MLP neurons of a small language model. Each row is named by its layer, matrix (up: input weights; down: output weights) and neuron, and shows model dimensions 240-335. Each number is 500 + 40 x the weight over its row's rms, rounded and kept within 0 to 999. Numbers have three digits each.
After each neuron's rows, "fires on" lists the tokens most often at its 100 highest values on Wikipedia text that the model never trained on. A number after a token or word is its count.

L5.up1053:488519501534525556507512441555498501540538567443490518526474566482476552558532432507551395516496518539452583448551534494410468443430569478497567539484511533434489484497510477492443564504452466528496492530434509479474512485528480497530463552517557498443496507525484476498434502500539453488
L5.down1053:513433483448513530444491569466527508496484455533559518530518449515497483486543482533462466491516523508527445559435528500554464508446464536559559513523526557546547518480512514449531455417487523474473521497525537549479456532538492544461497499519507488542489448485486449528489498445561523557
fires on: "s" 27, "." 21, " |" 14, "es" 7

L7.up1441:504465528530475553510441552523492486518454472399443477516481505534588480459487499510460426516468463519467438520573524430478493463486512516462558557548500446542478505475469519479409438490607528571468496467540571459492555479449509509481433497501518455469548468482517530492528517429572464459
L7.down1441:499516480571480472492488485540497448469473418474481527471545499538491472550497493597455480482521504532557494501460509462429442530520466432468510507512591531570504498515515426415459407533483443507456487522515516493494518470528473561490449497512461519482499482510454577447469416478522507533
fires on: " |" 44, " Mato" 5, " Ah" 4

L6.up299:515434482488544482517539514534556499489455545537511467482475545477464471434469541556502501441427520519554500497526475441549405521487476528505516565447461486529414490536498447507510468564528500498568536496491525550472584510506539504477534531525568562488546471494548501583464527527461459465
L6.down299:469511509541429545558512566456529415404516550464381542531521523461434579489479448503519492521462531498512540454527494485479486460474504501486506497514484482501394633481481477503517426470559519484461493479442523519550488390439457484492477480474520599486559505502552501481501451530533449484
fires on: " " 24, " F" 19, "s" 9, " f" 6, " G" 6

L8.up878:506489596455536531587479466497485439539493472487556597555511482459493393529495521548479497529445533430507415451459546549569515456433513501479439471515487550605518440504493396494515503527519556515536520547426520527473497570549493476451520523562456512496493493500462503502494539494557561527
L8.down878:461535457454540496510562523586460516623471529560498546431542454551492509441549510476537496541523521598501504493526411532440467558556482499558552532519515448508527534512493505493532457511497491518497418493532525579483501478499545498449483510430510509480562453592497503408473489534485572503
fires on: ";" 47, " |" 11, " his" 7, " Thompson" 4

L8.up774:471563491431514537473474538469483458561530528529499524528492441491497462515445548578541492529516519503505477474484442440473538505535602547450607442585470566505520517452541484506513441521567499520511513532574504540498509581487508451478425538532555439557509444553511490481516482475457526388
L8.down774:500497499562453467537544488572519449447464466501513541489535526597455423506471457467497445445564444551575494524474517469471415560461466477549485562533501479497522523459554489523588483496501417443457514498480510564517509469431480450506478538527492508469451476503509432489528488473518522460
fires on: " |" 51, " -" 13, "%" 12, " Atomic" 9

L5.up1015:538465546535536552507540406506533469482406469476459536589442556508559443546459498482498482505535535549550480481509557520452459513457489475496553564533579523424471467511472529471471523526525418522557501486495467463527489449516549516492540521486437525522476466524572552571504551498450560458
L5.down1015:468471512430490524466498523480516516519525519475510504472534525492465478502540404531508444475478469514464482521518460416574483526509416528549504490473475499530503481484471497542490543444492608503541496482462561479487451458432497470618568558453593488549505514525473466425497474474525526574
fires on: "a" 16, "y" 13, "i" 8, "in" 8, "e" 7, "el" 4

L8.up395:558475468502507487426506499473489520505494539442423511494425541421510522534516504551573438507487561457524562481510472435464548489484507419534550387494573528554482479453467518502448545475484514463483608455486441516468476475486526493478571532583516504523501499490460515451496503517538494467
L8.down395:460487480473441565427482504574569512476498522469637509520524502496492504520449569506452619552504490564458479521487487500486508516456412548563508516526491478468499537461548481441487500454540445509495448524537532497486513436599553561496515413473488460493495456507520571524541488539461460484
fires on: " |" 28, "s" 15, " m" 7, " C" 6, " men" 4

L6.up725:506473484535486529500517464423584530522579513437493542502494472498482472475553523487499494464517499499533502487512479442490495517526418437496524503409491544483502532492435518518520426486486492492495514496482525505533519550491461502564595584561506474514494521526502513488469522568623562476
L6.down725:436482451536543506488429542471479516494447490495526531505421409535476573479525488534491458410582547483473447472574472536448475430472521477531475560454484525554520552475496509526459486495493471474483472540513500573456511483511499505510534480544467478563509553514451482555437484485496521482
fires on: " and" 17, " 10" 9, " 6" 7, " for" 6, " 11" 6, " 5" 6

L8.up455:479468525516555504522558560535498499571540531494465596600459435510499561452545474487523570525517503510583519551559479516519431556582520447509508518553528530533510512546571463523558557465551470548444539565456542499508515598485537564497491437495502440447478509452493485543564474488464470391
L8.down455:497512542495516530486492523503513441516547395495461494519568526500537489540465508467539482475531534544542517488510455537492542463485551550490458531507523471387559471425445521524501459457479553457554618470504521452493498439516477532538542478533400500516441467510453490508469484332498440510
fires on: " the" 37, "," 8, " as" 7, " elected" 6, " served" 5

L8.up1085:488525532450435494524502471557497571463473563507558527463492476456574559546524498524551488515573472496409450453459509486453549488521539540536584410467549475533497525514538529429510477478576501528451465575460449468512476527493542519514523498458508484578493525450484466499536462458575523496
L8.down1085:495471465521497499511482483473460493569565519478526530521501495493525487516533450520511553463570458515528528475502471512507526563472441451556479495469505465479496499488457504544454532453465478547436522492441462542451518490596462443497525485466498496510478519457538527532497470541497481464
fires on: "|" 32, " |" 7, " he" 6, " Attendance" 5, " Red" 5, " were" 5

L6.up1016:472472426527530512519472496537468538504464527498485491514477549502459506480465547498484496505546500547527497509488531520519429487556582480488472549474604477568454478605505461533464471623478471494549533511471479465455524504554500576563566467543521525471489583508515528464485580471525481568
L6.down1016:440445487435483506456467422507489478542471504476511459529529560567593516463576473456534511569447515454518563470495520553506527496461547469516478439515538481517511537464481408453522499503454560488506529527476537465490470533452544455453539466472455480494489548456530559451490451508498552429
fires on: "." 35, "N" 11, "-" 10, "&" 8

L5.up1249:536560504443496525513524456489537502478504543566407539499489452477524492501500510490456493550489495427415447530512444529458471484462574479492497443442440511459552439450463495522468529481577495467465562552523508509493517533533560607508407486520560498471479482551528461455509480455498549478
L5.down1249:447461490577592513537489528530532474473514494489581464464463495519515486537479529527478551471535503506476494447505534440477483483499450508449563499466450520501493502539551444498480516497467502516592500479535464621490509464525518485529521529471475406522443555455497514531489567473502453431
fires on: "\"" 51, " |" 14, ")" 11

L8.up25:594500481463514453477514515554494558543464501470527501528446477557487466509524495507499454491480543466488556529498512469583466546490502486552430545471417490493534475510479487473491519525494477547504534464433421509499549486557541502455461527501477543507548487543490458501434502497415516475
L8.down25:521501581485487550523493537526518435551479518481477493453496487450550471510539565511508482476528473553518441549544437505504562464463506472439517478501596503441534476501577524474419521480558500445557434545486550496510523442559501449522549562372475407488504510433522574502491573556557494493
fires on: " " 62, " (" 23, "." 4

L5.up1239:442526475534508435516492457523540457504462526454539451519467502517400508537491537450481543529545451485468481485528492517430513525452529543501584493507566576542476560540517476495454470500473462559520495509470500550424500483520512425443526517513527395542454409486474479484393519539474477483
L5.down1239:440481550510594520494548441520530446487495453594471463543512572502504464495500514430513570418448418504552512484511457509445495518504449539534479481520489429492527429471484489462550521448523506488508498473532412521575513498472519498599442493565474512487560450508502516563584518450525450531
fires on: "A" 28, " to" 7, " and" 7, "E" 7, "No" 6

L5.up286:487451538553506482499597437499535499509539446525475496502500506474486509473468471467576502591454516549477445500517508504502484539547585544542548518489484553432485495483551472472455545456543560517496489497483482531498507519485538510521455520492520462526570436573441470457438575507489539480
L5.down286:515477448533486563424493540493480444498491486449472525526493375523460494533469521557467599489432505501476527555451501556403473367503547478501557474503476488526550471540518493520526470537537462523517525508577498496474504593525407523556506456452467478441495532514382492490546489566535440468
fires on: "s" 49, "y" 14, "z" 9, "h" 4

L8.up866:487436479505538380527533499561507550571467462494527501536527486546474577439509544512514555582513456468457536491439422547416448470497454594514528518487518493456504520491535463529579512472580514560515539557482564518540515531485506489463476484431514485441436488451484530473529448515455498488
L8.down866:545497507501477529492466488501495502509514611476495576548467426459497538554505528466491383467496571524454475475458452456507566471594543442473410474535574532495547543407478551549457474458411502559528506473459520455495540518462468519494530583508460503474497539509459526504485534501462479457
fires on: "," 30, "^" 8, " =" 8, "[" 7, "{" 5

L7.up525:471509541463490573505474455534489622503518511499483455527500528512463523537493514546500439452532507526484503507502513481566515464485516567475534488516489577471484484557487512497431530596565473452554438537492520539497540482515442465432455512510491505489495560483481492562530477481496590450
L7.down525:476545480531497467539558449520527482534490440545559516478505518518555442457557551487514568487526541467532503461513575491449538577508466496570497516458548499554577505550467496534493462543484459483431550508435505613480425494470548477522538458485521568502585458605465546552528474559501529459
fires on: " |" 32, " of" 25, " " 6

L5.up273:563476493532476539494560469474559468523535497467516541531430469534524523469462520390531496530517526557435522493427455496541447555465528587467489505471577496466553504522464485452456513539482483448485525522511546489437509458516517524432489570540495510589554495456460424459456496542511493494
L5.down273:516520442506522487476546527503542539617504480597436510511510478459535561528559492584542501528527477540531509558492527511511492391490467492457544469510488539512430484520486500513475493483452454498459493477536583488539467520459508486496458481560473460396443472470441500552513483456453520552
fires on: " as" 15, "s" 13, " only" 8, "'" 7, "c" 6, " number" 4

L7.up135:470547537485519518479528528489451519464524546481439432510488548528523472530573544517474495498500586529522514517483479442477521492503507516486440468481473468516488522510499498523471529470514553456517622516497469492464489565513554491436496497535499549482513506529505436470526556540456596523
L7.down135:558489531459454509575487487436479524587547429540514522488557523442577462392553441472456514514469485496521481540434492482494435479501493459502491462507439491431477493481533460463462572510464517495561485535549503475480547493515585545531494422535480523480532505521544543509504376548485446557
fires on: " " 70, " not" 5, " I" 5

L5.up250:487513437530544477510450567518526474509428523504466488545452503472536486480512542470492494518436484544531515599542481470543505479451512519526468414488520450551480478469567489503438409440489482494461530481473568439430464553526474514426530514482472462531488505481443454463485555495517464531
L5.down250:454527519547423504525522491464484494485492512468491501456533457509533492467520493545523502493542510460476540504483510534429476539545417543504485521508497553490517439520415456506521460610513456468475609533456514515492475494479518444507477584487513497529570493458492449475513499545453522517
fires on: " well" 29, " and" 26, " |" 12, " World" 4

L6.up727:467499508449451478493453519515464508527509556453455494414515516481495549449573475542522507544519529484453475508478512520538510495463477574523507432468484516473458438520516440532495491553474485560484480569533488456469618538546543489515471517569446481540493480487501494559480519583534498515
L6.down727:523500474551536464460525474454534505494455388516437499545476382471449489507517501518491570462404487466481491474527489480502423521474495474553457505525483490547562536431481509470574467492511553467517534507443544530494479481508431492558534481485533574502540516476477526465490467502555492506
fires on: " for" 20, " as" 16, " with" 11, " of" 9

L5.up361:499443597485518532456445473544499504500467559478504478569420442466546474508475492543471454489489470457455505432479484450424477450512482543483535416515504562555470494522492455486569472514553547486472575587537516461509443533520497452497453511456580435453476538456589493487395515498523511534
L5.down361:447527541487486452573511481468483456529536519520502542475594539503492551523478542471533504442501575547476511460565470538498507454461469519487484534501482474564492427521528506428447514523518503523513454420464465500496526528466474574529522516474460492484521470461483549489541489466505457480
fires on: " and" 35, "," 20, " to" 11, " without" 10, " with" 7, " little" 4

L7.up1525:575500456528559514560533512523466544557484479496475469533517521446563520492435506426445445480551515481484504477479448582450484531387482564515492517492554565477513537510535438461531531587453479518541565509498448428469593492504560536485410534563508478471538541573521495448459561477457527489
L7.down1525:492534501491506578462521522428551457494548527497486402472552507502512508545509458539476405476559498507531500581497464573503495498444519557440482468536452501480422513500501478487514500474493475548491516497503535492507521462502479484583495499472475555560537470466531516519556489584536484487
fires on: " \"" 58, " “" 9, " (" 9, " un" 6, " '" 5

L7.up454:450457519440468526486504539500540582524469533454500507513463525472490507516561481497543558476469519514480448444534454490546428502539575563472462450492476553487468485540516430535468483598555392516512560520542455472528451549512472454513494491495501434489491562543600458523512512435557504430
L7.down454:499502571546511484515574580508547406512529488534555451502507547528435493479470544522488525475461530501439490497594479533463504511536497527590413518511445536518597472514481471551560526521535446505484536501573511483508465478497499465478508544539490445512547459452482509468476537428555495552
fires on: " a" 42, " the" 7, "ing" 5, " her" 4, "," 4

L6.up849:458464477495416575520429507530453549491444517470504506545524598476486425421552559443508507559533470471482451491538519524478485497493506419514471496511614560508430515485444481481476476492457552499514559463503473473483504514467547540522490432470500472527508490614566554510495528510524501460
L6.down849:438432516473483477546486456490480483524506506527513465458535561557448444483494548486490541457491559494495582464580530466527460453479503440440519503580477548489375548517468547484486402507588557484528447524577510478559583522484439545453565513528468560430469548499526498469472502523516441472
fires on: ":" 17, " S" 14, " R" 11, " P" 9, "h" 6

L6.up1533:514392455588460527489497515477516535467526474415454521472428482498493515439451563515567502500541540484443444508503450463497452468457473552477550502434512479527502385506497564512424569440566439543591494488446500510484459490521535537487496582609504527475554486542543449431492553569521482537
L6.down1533:533518544443475489510504537520572486562512431555512484499539522550446526464538471528517453539475528521550507540426446483477519472539503531485477445484510461494426514510522391517591500552552560464530524404463514454498473460437401451500503462490489554529406548470555476519543441559444524505
fires on: " as" 26, "s" 13, " to" 8, " m" 5

L5.up1370:485454473584503500492590541473540546476417472490449528533441494492469435420484528489482420503347535481509491476492504549531488510490462546490441547480525515475513519522471488512494526561494524502513480483508552504506476495497564496482430498424554512514528576517458460533432534468466495503
L5.down1370:478556458462504511512409480463479495551576480596487498517578526480508503507506481504499540486518490517500544550469494464469452465536579407549534548505561524420464546474463515489490592453467488536523485550450482471497547511517440529516544451545407495459455337516535518519499394602585512482
fires on: "." 46, " I" 14, "s" 6, " |" 4

L7.up79:496520455443478486511567517523553527469482451445587532508488574484451537559444460468457417500571484562462509477544496509439482462530517509406543515535520508428431525536510515482460556477519528529520536469421543545510471482483515490454533499562558468457458472568522459504491544529565539497
L7.down79:458459512424488522542490495449532472605541522518506506445513531513584486455532473496479521486558471451463529476523439451518457472455525534470464522519523522450469516501543484481498453455431587555502494491486463435514550506466509484508450506472504479552424491525576543507484499578479514547
fires on: "\n" 54, "th" 4

L7.up1426:476507441551537520467542487470542513466495523476542480463543448509473403538510543461548509502516528477536511491440464543419476485483484560453515486513482471450443518565512508481475492507527510513436408504581523517422474501536523548487514504566446463494441449564536494576505559432490472527
L7.down1426:553424465500514541508569409510531497496510456473474468584517496510483520480439493478462510416492522526480488541492592618510451533499524461470427544476540587510497482578472499448489489472519459582489565448510508541544484469511452519505536541556451545438494508438495504457537524555543538564
fires on: "'" 44, "s" 10, " his" 9, " her" 8

L7.up1535:544507482440495550546524504506549580577483497537504507535514496515536536517591559496487530559478550578458480479468500550474480512471551469456481475578506434551549466465442438520469478536461492499483522468436499498458574543487468421497416531427539429486496532510535446529513511515523476460
L7.down1535:516477516455506509470457474449502511496516491478535484461513460497496440451450449532478515553516504514533559521466488465506557507556519529453516428464474470532585529433475415477519545482538578526524461527551486482462445491504425564568462521498480502492522497597535528508532462476527465576
fires on: " " 53, " the" 8

L5.up762:563554491478528452491478455483553515589453565533454479449441498484478453456502472435459486573445470497537499434551544441528498501499458541494486431436508582470455475539427513535516535540497489559530517511499468521455580535480448417437469599444428503506501497492589490563520577460569532461
L5.down762:564476496520497464519476442517500450466454435482553534484472437380476461540473497444466452495548426521465517525401483535504496541470483467530438546543548462545457514444554504482537472498482497477505499542522581503522466538552512562551450480517530492519515485506500519464526474429561533567
fires on: "s" 27, "ing" 14, "ging" 6, "er" 5, " No" 4

L7.up110:514482511485489473467512518541549534503412529537558584563496549574554468498491471487565507463495482497534476404537573539495499474560547495464486541550535431532546468543468493475447497493563481486515476561446456489480520501543509558498450478501508512534512484578535474601424517528520540511
L7.down110:450576490598500554497418544469440566425520465494459433540562490479472516518462503528467457545497489421515469515485521477481468577508510476502463476497465575460467506528525530448489532494490465499561502434557555441513554482493518483517440538526518494513554491458479564441461527485547500555
fires on: " as" 38, " |" 10, "i" 5, "y" 5, " it" 4

L5.up500:551519508525601494509513442525471532540530567529508472514481508498533495541494475527564528515453539478528506466505445510507523553456491583554471501465497527432511491491464512511537511498509550479492442491466395498476472538510592455463516512471531479552482461528457498362509504523422513385
L5.down500:561480474478467493526524527556485481446502471490512566578538511510548505533532437500481475483542527483494466544499495471498555383484515535450516472512490507469485520531539541523495555479480498466481485534467461498456484499502541490497426471517534510411526494568561462543614555465552430515
fires on: " (" 59, "N" 9, " \"" 8, " " 7

L6.up1474:426535537509545596490478479537581517531529448508510432520476527491489515504584540504520464548494564499548473522496496436488488525464454469493482510524531537534456391546399457479474539535487529496539490457532495517622435562553520523462514458486542482481561443541514528515439496410495548471
L6.down1474:453529520518582493492484426466501448502524558552468577529562575540541455496465536448569517449431487500498534536464415519486507566481511527421490463527494467436528532530479483476519524512555515511495522493554544459538529496453514473509572501499483502421492487425510481526478505547520477526
fires on: "-" 56, "–18" 9, "–19" 7, "–" 7, " and" 5

L6.up1416:505453484511424518573495464523504482519518532512539529549550542479460489519542513429479491424486481467463525513415465475530512445489524457458560380456510537527560437455564483545452489511549480561541597490524462464523550517530425531425465516513496464479523475573523453431494595507543543464
L6.down1416:521535480511582545499479495507523423564524447492485462495581554461527475497533501524464516472525472576499516528501526503488491475473537435471505510461532466478504586593508508498535502512533487425522528449481506475488583498481493511492542497442497453462529467494478499465457490564462490558
fires on: "\n" 51, " (" 14, " |" 5, "al" 4

L6.up884:476512472427486569611407508501476509524422526351504456511457534497401477522560562520438490524500502450457470542536467484466471571427525491545530492484570475517475432496481490579528512474534491533540520519460534492525515450511469477512569511561485418481501551488528513520526518469504508451
L6.down884:381534447508477437455640514476531451584446501499507481514467538498537448490577447497506584467511443506503480505475555431523516474399565511467537500532524530498504542548453530478531530473531512522463465494482490527447475470507514508447510398513528481483531475510494479527522465560495511534
fires on: " of" 13, "-" 12, " two" 12, " its" 7, " five" 5, " four" 5

L5.up95:523492492500431474536532475465519499542507480473479554534531533552489484497554497445454564533518438438481548506478495488485461506506538421540582527529528553541443485498535535514433488476528493452496573457517509501465535496409491474486433596485471484520518533480506484502503555444535546554
L5.down95:489522519430506479499489519520489464456557521480560543458528544473509527487499449516512453466508464531477452483529505506550424477484437558561491470449494497487464505500486483480474475521484516472453452533525436486460458544537508447510485441468617534490480468535564459460477518439489483516
fires on: "." 31, " No" 9, " =" 9, "er" 8, " of" 5, " the" 5

L6.up894:495582460480539427497431494505490522468462526493491564466462511461435536438563537570568531542544486537436486433496529522509455508431521490528524563543552505536404576506550493534457474525485428530482526544533495566525535487525507497448485550471445436546578500477531528537521470525484523499
L6.down894:480465505509499513439517362514529462616494498477522478575553519481495468499532527464498517422525465543480516411515493544509546486574571428459493547536503496558479579498461451473497500477485512439565528486524484554569478529520446481487554432487440510485485509491537429498566460466518503506
fires on: "." 45, ":" 35, " was" 4

L5.up1154:508509460591467535496577525538522497543454556494462490483403512456454494502492471486477508496491561617548522542568498535462447484430442510467533515490548496524513498509484532511500511532530484548544449579525519522543544459507471555436409495462547474459509461461507486522443591514543422521
L5.down1154:521512460512528523477468476536457458487514509493569458495438535496542566505480529532453556563438472468496527509488517493553514508467479539462469509531560510481415464533533537524432456481476470524417548512500501550453519486482432540517500537524524498543490452499455530489511455559478538445
fires on: "-" 28, " and" 23, "an" 5, "/" 4, " &" 4, "e" 4

L8.up1375:511517503485537520514446443479489416585543498540497474503495490430402516449501482484515494457573531469452513573534527488477451583494465437475412471495578482520481514511502507542511580471533433522517500499497520483530480491487524504500451475469454508482480562511506587473532494460520558483
L8.down1375:489488467503540503555546388476520447446460581447496425512540490566499477519507424468558559542491468437520457518443486498460456484525574549486518440451463480513547504627460550425518531539438496507485461493484480514509543490498531486512459523564530541498495500485514515463427500574554496491
fires on: "." 20, " m" 13, "-" 12, "/" 7, "–" 4

L6.up761:444488430540490481524480478511503580541475473484536553392412542504492424460465511499488547489508512513494486509458519438531496514430527501578505501504588530465504511497460462518535484441515448522546495519473437496572483418594500484496562479515561546471532558536503459457496490490458526465
L6.down761:431516513485537494566471505456538456569491462425498469480459528523554528479504463528524568485513509454447551484517474582513529562544550543507428559454508531488441494548463563500543507559486402541471472500493511489451453468474494418516541471529497515448519538565504473522479533451455472437
fires on: " and" 35, " of" 11, "s" 10, " to" 9, " the" 9, " or" 6

L8.up573:491484468528514505535474505553460490501521526447493490521514442470504479517506510472498509569549481516423439406512540583536539525466464475454482533417525546532493477513458526525539543512515507537513470555496500479531518495498492498553483521463523396605559489556533469522407487481457483505
L8.down573:492570526557480511485576479557496517620592547542513472469512490493516527543493500516472595468514466473497478560553514489498578485514511436501434442531488485529471522427530553460483517444505502435566566410486488500599542500515410573524436501498529535476553490388451514530535571492470498495
fires on: "s" 44, " a" 10

L6.up193:402476530436580471507445515443482526505428510540474550555486479480506457517509566513509526489428482492476530479550510465496512498460528526431497522467537554444452484465547448511519455548515508554483515483426555532471523494560555487422527473468513490524465507464510495477527493460412478457
L6.down193:498469512517405549466514543455492509515558468515565522466529528455469494588491458462500529470512499544572493462515542478494534519553559442419444505483475518533486545488450522618430529576518530449535531449516500509501559499518392505543457486444489532519405413532523516513482484483517493457
fires on: "s" 27, " re" 12, "." 9, "d" 7, " than" 6

L6.up1310:546506434513585452503465523591526562515489464533546528443511525546494546549490481449621460563516500468518501450457548482467492442447536597515505523499525578460462494533510502501486573555542452456496435541491528474504546517519562487456429517488520525476473516530426480540454507564477552481
L6.down1310:433531504500520541496419548503463481534558475492439493459544470521512506516491470482498549450572536474477523409509467465461522513523505568443521493447528494495500503466438530572533518486493517523532467501534502421463498528476474552516516512528517482509389530473547416443522555518546476465
fires on: " as" 25, " an" 15, " An" 6, " Cy" 4, "ry" 4, "th" 4

L5.up621:521489500466564526480492485498459499506592531455545479499501478488424545485470508515498483548508513500520477414485484511537511398485537483516484530470561458473514458502473444530496503548539491514522586518513472563469496452496512518499563563578548540466489448551519498451500507530558469476
L5.down621:534540566540511547520432486453530464536488490521526452432455489529537554399451497523526533564490429485492506399501468444535516553518537488410565476506540513554500548459543522507522483519491502436518530533538540547443458516482504470519495550498381496528457557475535553480490527472472557488
fires on: " to" 22, " made" 14, "'" 7, "ed" 5, " his" 4, " more" 4

L6.up1208:518554487392547511475526532542491556499439559417424493508471438540453548473532557522476463510523562507490459467571440481488517552486524613513529468511507558432467506500534490496532478552481451530488579528469502513519507561458579515454548543496489464588543481475511473463500518552495521494
L6.down1208:472470475559511528525486496530478485491536408589578514499487526443518439553475463449478559496555423523506509527447516465471441513486498407471553518462456420541522461475462520529523461462500527475525474520535448498501539552510476553596459470541537486482485470480497489516535445519454509454
fires on: " of" 69, " for" 8, " in" 5, " '" 4

L5.up1039:508473517481483499540527511507484522460512501494432509487556502463404491454459525484560510548445526557511520493498378489455444546379503528506542452531528525419497548541469531490472515500463492562542562438498503471500493505485520486462524558518485528497493472474511494471511473569492553517
L5.down1039:491449545493496531516443507481442500464501530518532548504486511534471535513529474512517462491547495437466485495522451527536503487515536544464493427491505607450508537424394417446594536472458496581478528519529484494478554489486476430533497463472510476481445499447476473503506470492573517425
fires on: "^" 20, "{" 11, "_{" 10, "_" 5, "^{" 5, " Goals" 5

L5.up1438:526512406519568543538489557541438572532493476542514586497476580514517533495539489491496447473558555532479526486511449520469429474500486515448490445521524504470454542578509540451416451531491494515529503471533564512490516421537514555541544452501512408460604487473409476499473482478594499430
L5.down1438:508443496439446508478470519519592481490457507505496517503453466475470518519475517437572536459497430491419511545496493524449495504534487454451455542434479430570531435528518516508579523502513447436554475524483504462544495516506513557477513445561475502563481464505521505419517440503483443529
fires on: " in" 53, "\n" 15, " during" 5, " at" 5

L8.up1131:483492560466536528475527520524564579517443506473488532485455488486428478493507525503464522509475526582484530471479496466479499518536486507498484491447507471489525451583537493526519479524486448523455530529556477504543553522497506548481543500559504486544545482481509488513485524489482478454
L8.down1131:518525443561526499511499490499445520401465460474540453463510510518621454471431494506522504572527494492466464440481540522498477528466452549481508447470548510523537437581563480549530475509485487519504497497405511464498477568566491491527489558465483547444486498456476504484483485488564480524
fires on: " and" 59, " &" 12, "." 8, " v" 6

L8.up55:461448428454522497504525477507471517494550527594487532552559485428467484485489511491466473521484522530475480515467418435487481474531602547481498560557495526498532490509454518552455455532532585491495473441504491572427546554484512482492508472537434452476473515541517528503521510506496430499
L8.down55:474485430600499554557528551502512463501541495484526475465501487519513495428435536523491555433489524560551471532489560491488461468523476444492539514462445473469527479500488553509537546488492510445551470428475489449521463502524466556533499480529504476488436418539468535488462506487562505558
fires on: " |" 31, "." 20, " 12" 5, " V" 4, " 19" 4

L5.up1038:433515447546491521468430455456501502517498582450496501512523417515527513594560461501496507498555448506463465487481559500452435527548576514471589462498534505528471521507482461567490512530450520427600456507491553467474500505471504541505485438487481477518467551537471486554458565441478497447
L5.down1038:578497456511491544416537529567540481495490504476551489489476522462475477464574406513573555540539575484509451515425513587537503468568533524517448418472587552510444442519437503457521481448557506585439522433520469499493503482507450431503452554512417523459531470538461526574504544510506532449
fires on: "s" 53, "d" 9, "rup" 5

L5.up278:478465452472587501486474475484510481543435502499572508430503563472496573530493496412523516564478434509493531471548471531523559507501504538572525520487573621514498497469481486508483506455529490444512434578503435506528538439535545489485519532497483491550486443522558485527436514606491474515
L5.down278:446451542506465453545507489512590483538445555456485563455487464456501536489579492507500575548444526466546491518522418510424496476488523520532507517464469540491603447514513543485527530512459536494556489531533485503506483498478486489477469441489548485494528508400485536459480489556447437518
fires on: " to" 19, " also" 11, "ly" 11, " via" 8, "in" 5

L5.up1095:536546429511567472516532444559540517533480461464471563458482524534471486506469475521458428503476568452525473536574509462524476568481523499565470497506546528410520376457541464484498550533519525526481568476498431478520506508515469547529503494616538451530480433536496495568479498516467503516
L5.down1095:498489500500475506535495507510507471532495479498478512449530464476478470546509454478451491496519539542488503484559577451497473435499507455498501484435482471596530602516445469496448522482457485510559537532537519548510585462460491463519528565513554583522474476470528524525477528495481492523
fires on: "\"" 52, "a" 10, "n" 8, "\"," 8

L6.up818:493569521509581427507550552578435514483547506439558510502483541504561518516499514447573490520496415516473540489551528480498439584513505490550464471453510520491464488577488541494496503518499520540507459516456480445461492551462578521411530532563482433495556433477539495524435509468476469541
L6.down818:534483519518495450496478467560475478515467470546530492493558482525523472528557515491439478511464490474509530501493450439471570489496485496482486512448449546500442458440547505498501453478490535533505460513475463526474462568507565479459438524526538513530618436514469447464562488497446480533
fires on: " A" 28, "A" 24, "E" 9, " No" 7, "No" 5

L5.up1085:537522470547532439568510429579476505509487500537526449534490472488486467533525576460544510457492530500486558461447514528474504563467479597475492477436550471461490548542495434510520550519512493549490448529577387430456556502515572512457492479534480471502540496560561522457545490483543593441
L5.down1085:539471507518492527515513577511487458451533551534449344502500491449519504495459510536440485476511542470498466581446502563518504476443500545500455421508509489455519539468492503514532520510560499548479479497501436538546492434514466485503462528465505525482556455544513500484532524480519482493
fires on: " (" 31, " \"" 30, "\"" 8, " \\" 8, "\\" 5

L8.up1182:514526526543491458461494457574542541539526480487552501492555558514470415477562453440553499459546555504522451471595427491499481516529477561436546497468457471531455458557486553500500519532449531481502535506513463441447480570506543504455458451539475518512470475533495455462463589542415491431
L8.down1182:480466462547485494546515504432515471566524526515466541501516509448487605502485459509454474530476481563434475522475556554550514515476574521507457540525501473524471560425482433516476495511488548534520530548505496552554514543418544464581538362523459568480492536425486523560479506491501505472
fires on: "," 28, "==" 10, " and" 7, " ==" 4, " series" 4

L7.up389:497479476461513556499530468490602526538461534445457484569497526458396506561514518495501420468566519529463465492534438464496491537525508518398572461479487527542458448478523484511535516507543481519501523476476579446480471534494405532466447445581551509413524515496584496469562494516487510451
L7.down389:494526483545523532510507512466434486496538481534503533464455542550517563481532528447426488474500502527491536472554557477525505465477528453467522450559541488519351553504484490459492462464472437484492490474545512500488523505497496525427595565505471497548506555437461551523539468522493527520
fires on: "," 33, "-" 13, " for" 5, "==" 4